Weights of a small transformer language model.
Architecture: RMSNorm before each block, no biases in attention or MLP, normalized queries and keys, capped logits.
MLP neurons of a small language model. Each row is named by its layer, matrix (down: output weights) and neuron, and shows model dimensions 96-191. Each number is 200 + 20 x the weight over its row's rms, rounded and kept within 0 to 999.
After each neuron's rows, "fires before" lists the tokens most often just after its 100 highest values on Wikipedia text that the model never trained on. A number after a token or word is its count.

L3.down83,242,196,225,231,153,212,210,196,202,209,168,210,181,181,202,189,194,182,179,163,176,187,195,201,211,199,186,209,231,219,218,210,174,167,200,213,186,229,202,213,219,198,157,181,197,181,199,192,200,217,220,209,216,225,198,196,155,225,172,204,226,188,195,215,217,208,194,212,209,230,138,194,217,183,211,199,223,181,218,226,219,221,185,229,201,200,210,237,179,200,221,187,163,202,230,233
fires before: "p" 12, "ach" 12, "arly" 10, "ver" 7, "le" 7, "ff" 7

L5.down427,180,207,215,240,204,193,183,238,217,232,176,210,188,221,182,202,207,187,204,202,230,181,193,175,216,179,185,172,195,174,234,180,185,171,184,179,185,177,210,182,230,157,200,180,207,222,136,189,217,198,246,200,162,169,240,209,223,213,194,202,209,200,205,212,232,181,185,203,234,187,205,238,200,203,199,212,214,189,189,215,192,188,161,187,193,222,214,196,208,178,235,190,193,207,203,204
fires before: " the" 38, " his" 8, " a" 6, " l" 4

L5.down153,203,206,189,193,165,207,205,205,197,176,212,213,188,215,197,185,223,202,182,211,199,181,212,187,209,226,190,217,193,184,209,191,159,204,175,170,174,197,172,198,155,192,198,249,176,193,206,206,198,225,211,209,190,185,200,176,189,204,188,204,270,187,222,184,197,237,229,205,254,199,174,163,242,195,134,211,191,218,194,171,219,193,211,217,239,231,210,204,206,187,205,223,204,213,173,227
fires before: "le" 14, "age" 9, "l" 8, "il" 7, "ed" 6, "ly" 6

L3.down754,183,208,247,177,199,194,246,205,224,196,196,162,185,216,182,178,173,162,194,169,196,208,220,181,208,215,196,224,209,195,191,219,184,194,163,177,192,216,200,207,196,217,213,199,224,183,211,152,171,198,189,232,189,202,216,204,188,190,199,186,180,197,207,208,196,132,197,155,244,181,205,202,213,223,184,208,185,198,195,198,211,223,237,165,223,186,191,196,219,196,208,215,172,193,222,165
fires before: " |" 32, "%" 17, " m" 6, "." 4

L3.down172,175,233,197,224,204,218,189,190,185,203,214,205,201,191,220,223,204,199,180,210,237,205,222,195,221,204,173,206,166,231,180,201,209,176,178,182,201,185,173,163,234,171,202,194,220,185,203,218,156,172,222,229,210,238,180,220,242,192,192,208,199,222,237,185,207,217,210,199,212,214,193,145,211,209,196,185,224,219,212,193,212,218,190,229,172,209,212,191,226,179,198,206,245,192,204,176
fires before: "is" 14, "ec" 9, "id" 9, "it" 9, "an" 6, "ist" 6

L5.down476,162,189,197,208,219,178,195,195,176,179,216,257,174,221,212,200,199,194,198,218,201,186,166,181,196,197,201,216,185,186,219,173,218,177,197,203,216,188,210,188,187,204,216,197,218,208,243,190,212,231,205,192,181,225,207,171,169,192,215,204,218,191,207,159,199,185,184,199,200,223,197,194,191,226,202,190,184,213,236,225,165,182,219,172,203,203,191,188,210,229,196,213,222,206,192,197
fires before: "e" 27, "," 21, " f" 4, "ard" 4

L3.down330,212,232,200,207,196,227,185,230,200,221,205,198,234,160,198,221,165,179,206,210,211,185,208,178,210,194,214,194,159,197,181,176,197,218,205,226,198,184,193,194,218,216,204,213,205,226,185,179,178,182,233,208,178,224,187,185,224,197,193,178,177,210,210,177,250,212,177,173,189,267,178,211,206,187,197,204,187,188,188,203,200,222,220,224,197,206,169,206,188,223,196,201,189,233,205,209
fires before: "it" 19, "ice" 11, "al" 10, "ar" 7, "ant" 6, "y" 6

L5.down736,202,193,232,169,221,173,193,195,200,221,220,222,203,201,185,216,162,182,211,215,164,187,211,185,202,197,211,197,187,199,166,203,191,197,225,184,181,179,196,180,225,207,227,199,218,234,191,224,222,231,212,225,202,206,209,213,208,193,182,199,214,179,201,195,221,175,224,176,200,207,205,198,214,196,205,193,219,206,172,210,214,174,172,203,203,197,163,225,188,219,188,217,156,227,218,192
fires before: "al" 42, "es" 13, "als" 5

L3.down451,214,257,207,207,191,187,226,213,193,182,225,201,194,223,171,202,217,203,203,208,196,156,201,211,236,196,181,190,133,180,199,206,189,201,184,219,175,209,214,192,192,221,208,199,217,207,197,217,214,190,204,199,203,207,211,215,186,186,193,150,214,206,162,211,225,188,225,195,213,189,168,198,196,210,205,216,231,217,223,194,215,194,205,176,195,222,200,219,222,164,225,187,146,214,251,206
fires before: " w" 18, " a" 15, " the" 11, " part" 4, "k" 4, " of" 4

L3.down628,204,177,190,219,138,200,203,183,201,190,176,228,181,195,198,201,186,205,210,226,174,213,158,213,194,195,198,210,191,179,186,197,216,211,190,205,199,191,204,193,279,187,191,208,181,232,196,206,168,197,207,224,208,193,209,195,171,182,185,180,204,191,206,198,163,199,197,217,218,189,206,183,198,220,213,182,217,232,191,189,242,224,181,223,218,231,213,190,187,200,184,216,163,202,239,192
fires before: "le" 27, "ip" 13, "p" 5, "t" 5, "l" 4

L5.down751,209,223,220,207,199,216,219,215,215,229,235,186,193,193,200,184,237,199,184,221,207,210,204,207,180,213,192,193,188,207,183,180,198,211,225,189,203,211,226,202,190,208,190,210,179,214,226,175,185,215,212,217,203,209,187,188,228,213,181,209,187,167,177,218,209,190,181,212,195,214,211,192,210,189,166,219,196,220,216,255,192,203,223,225,214,224,203,168,159,210,223,174,178,154,218,220
fires before: " " 43, " of" 8, " the" 7, " it" 4

L3.down147,180,199,205,206,217,187,172,203,228,206,200,188,196,203,208,221,227,233,180,209,214,225,185,183,243,148,200,203,181,199,243,174,158,206,216,202,216,197,158,193,230,178,181,195,254,178,212,245,172,212,231,205,233,196,202,212,206,223,213,184,170,198,209,210,173,168,208,197,173,192,196,197,216,204,185,216,181,183,199,203,194,178,182,234,186,208,220,202,223,222,180,202,186,218,203,257
fires before: "ies" 22, "ial" 14, "im" 10, "ri" 5, "if" 4

L5.down77,184,206,227,196,168,205,189,212,201,209,175,194,185,228,176,186,211,201,184,183,233,182,177,178,204,227,167,207,182,242,218,204,192,198,210,184,223,199,186,204,180,181,194,204,198,219,232,202,197,200,148,227,202,174,188,184,205,172,212,177,216,203,217,224,204,173,214,207,201,165,169,190,200,181,235,214,223,198,185,170,183,182,218,180,179,202,203,201,200,169,207,190,176,219,204,175
fires before: "id" 28, "f" 6, "is" 6, "oy" 6, "y" 4

L5.down528,165,224,194,213,244,168,206,184,183,219,160,197,236,204,205,228,194,188,231,199,182,199,191,206,195,193,205,202,213,227,194,221,189,183,210,225,191,221,227,201,222,234,190,210,188,177,200,198,203,208,172,145,183,205,160,170,176,229,165,208,228,197,222,197,211,242,143,192,192,195,169,210,174,222,199,193,208,195,212,202,171,203,185,237,185,218,207,194,176,243,184,215,218,219,183,171
fires before: "am" 15, "ite" 12, "ence" 9, "ess" 6, "ag" 6, "es" 5

L3.down669,209,225,181,194,191,186,189,181,195,194,199,203,196,196,229,183,233,209,201,197,238,170,194,193,216,183,182,231,184,181,243,209,209,233,197,190,217,182,246,201,212,185,201,206,198,242,181,239,197,183,193,195,161,207,215,190,226,190,209,192,228,192,159,190,226,225,184,212,169,216,209,194,231,220,231,189,195,203,233,188,187,201,226,246,163,200,193,171,171,212,194,201,247,205,239,235
fires before: "em" 42, "ard" 11, "ing" 5

L5.down141,201,203,213,207,183,171,215,190,199,219,199,183,180,197,196,218,179,212,195,198,184,219,207,224,197,215,211,210,206,194,196,188,218,174,207,179,189,197,147,175,187,224,243,211,221,197,207,187,199,209,205,202,209,180,222,169,145,196,211,186,211,222,208,213,225,188,232,193,195,184,197,184,212,202,179,232,198,190,212,214,202,227,188,220,226,200,170,193,238,192,191,214,222,188,197,198
fires before: " m" 22, "ion" 13, "%" 12, "s" 11, "k" 5

L5.down301,175,226,187,205,196,198,243,180,227,219,239,213,209,237,190,229,202,191,217,179,167,219,189,169,197,202,209,174,196,208,191,169,186,174,187,197,176,169,174,222,214,219,218,201,239,190,180,193,248,221,161,225,193,182,199,187,204,224,205,214,198,207,246,208,208,195,237,188,216,204,171,186,198,166,211,193,206,206,164,197,195,211,176,196,202,233,199,184,184,188,196,231,194,154,236,188
fires before: "ign" 23, "own" 20, "c" 17, "if" 11

L3.down308,180,211,187,230,205,166,234,219,169,192,192,201,176,236,191,186,226,210,193,195,205,197,215,201,198,185,203,194,172,201,203,199,213,162,205,211,158,237,211,232,213,169,193,190,185,203,201,222,188,198,207,231,212,241,217,215,222,198,202,196,225,206,193,176,202,201,219,240,193,175,157,202,205,216,194,175,204,187,172,220,202,152,219,235,195,224,194,179,191,186,165,197,177,195,224,177
fires before: "al" 16, "s" 10, "ical" 9, "==" 9, "u" 7, "ll" 5

L5.down310,210,215,192,194,176,208,268,181,246,192,176,214,198,232,193,178,192,201,183,225,186,225,183,199,230,198,220,202,224,189,200,242,202,154,166,196,217,188,223,173,186,214,189,240,230,181,187,205,216,226,198,213,196,202,201,187,173,203,189,217,223,206,219,182,188,234,233,207,204,200,225,188,230,185,215,189,215,221,177,185,190,197,201,199,181,204,225,184,188,199,186,181,207,206,187,161
fires before: "le" 22, "os" 8, "ect" 7, "ans" 6, "and" 6, "or" 4

L3.down404,178,239,219,225,181,215,229,173,226,189,171,195,209,213,191,213,217,196,199,207,252,224,232,213,199,189,188,191,247,168,213,193,187,175,225,207,227,191,200,225,205,195,174,190,249,224,199,198,231,224,226,186,210,221,195,185,220,190,208,182,206,211,194,211,151,192,232,200,205,185,183,196,209,255,198,193,215,215,186,164,210,185,221,198,218,200,184,204,223,214,183,208,193,192,217,195
fires before: "ual" 17, "al" 15, "ed" 13, "u" 5, "." 4

L5.down442,214,199,190,174,207,183,212,195,156,210,238,155,203,201,183,200,217,208,239,171,218,171,173,169,189,183,203,200,177,254,223,211,194,207,210,207,195,172,224,199,218,210,200,258,196,181,195,192,173,213,169,185,218,229,203,212,191,235,197,205,221,222,211,199,223,201,177,168,190,152,196,193,192,220,214,205,201,232,197,202,210,184,167,212,226,215,200,164,185,205,203,167,192,225,209,156
fires before: "ent" 18, "ious" 15, "en" 13, "iew" 6, "al" 6, "ason" 5

L3.down744,189,205,201,194,188,144,206,206,170,243,208,200,196,188,199,221,197,219,237,206,239,204,207,156,209,194,216,190,205,184,164,221,200,169,209,200,204,151,208,192,193,198,215,216,185,233,211,199,200,211,181,188,217,190,235,234,183,198,157,195,225,242,167,207,211,212,179,196,231,144,191,198,211,216,202,224,185,203,189,222,191,224,199,180,217,195,243,220,186,235,225,166,189,208,195,226
fires before: " was" 20, "\n" 10, "p" 10, " is" 9, " re" 5, "es" 4

L3.down285,213,216,199,183,191,224,166,200,211,180,170,188,182,150,200,236,175,161,233,219,221,188,242,135,224,203,195,202,177,197,194,213,219,207,212,185,216,192,195,202,193,217,196,204,199,204,190,222,169,170,178,213,179,205,206,164,208,202,195,202,197,197,195,246,219,203,208,220,172,217,172,174,235,164,178,179,174,185,199,236,204,241,196,192,247,209,196,201,173,209,167,181,217,192,145,198
fires before: " " 29, "tern" 10, "-" 8, " the" 8, "st" 6, "ter" 4

L3.down163,223,203,209,185,260,189,193,212,189,182,207,196,175,215,212,216,172,207,226,214,222,210,186,206,201,219,237,192,169,198,231,169,194,185,205,207,185,194,213,207,225,218,206,212,221,218,227,233,200,215,221,172,214,220,218,176,226,180,199,210,232,194,188,173,235,224,201,196,191,200,179,193,203,163,185,180,188,209,208,182,206,197,193,225,209,179,185,204,191,187,214,185,198,213,180,205
fires before: "b" 22, "ed" 11, "ic" 7, "ber" 5, "ous" 5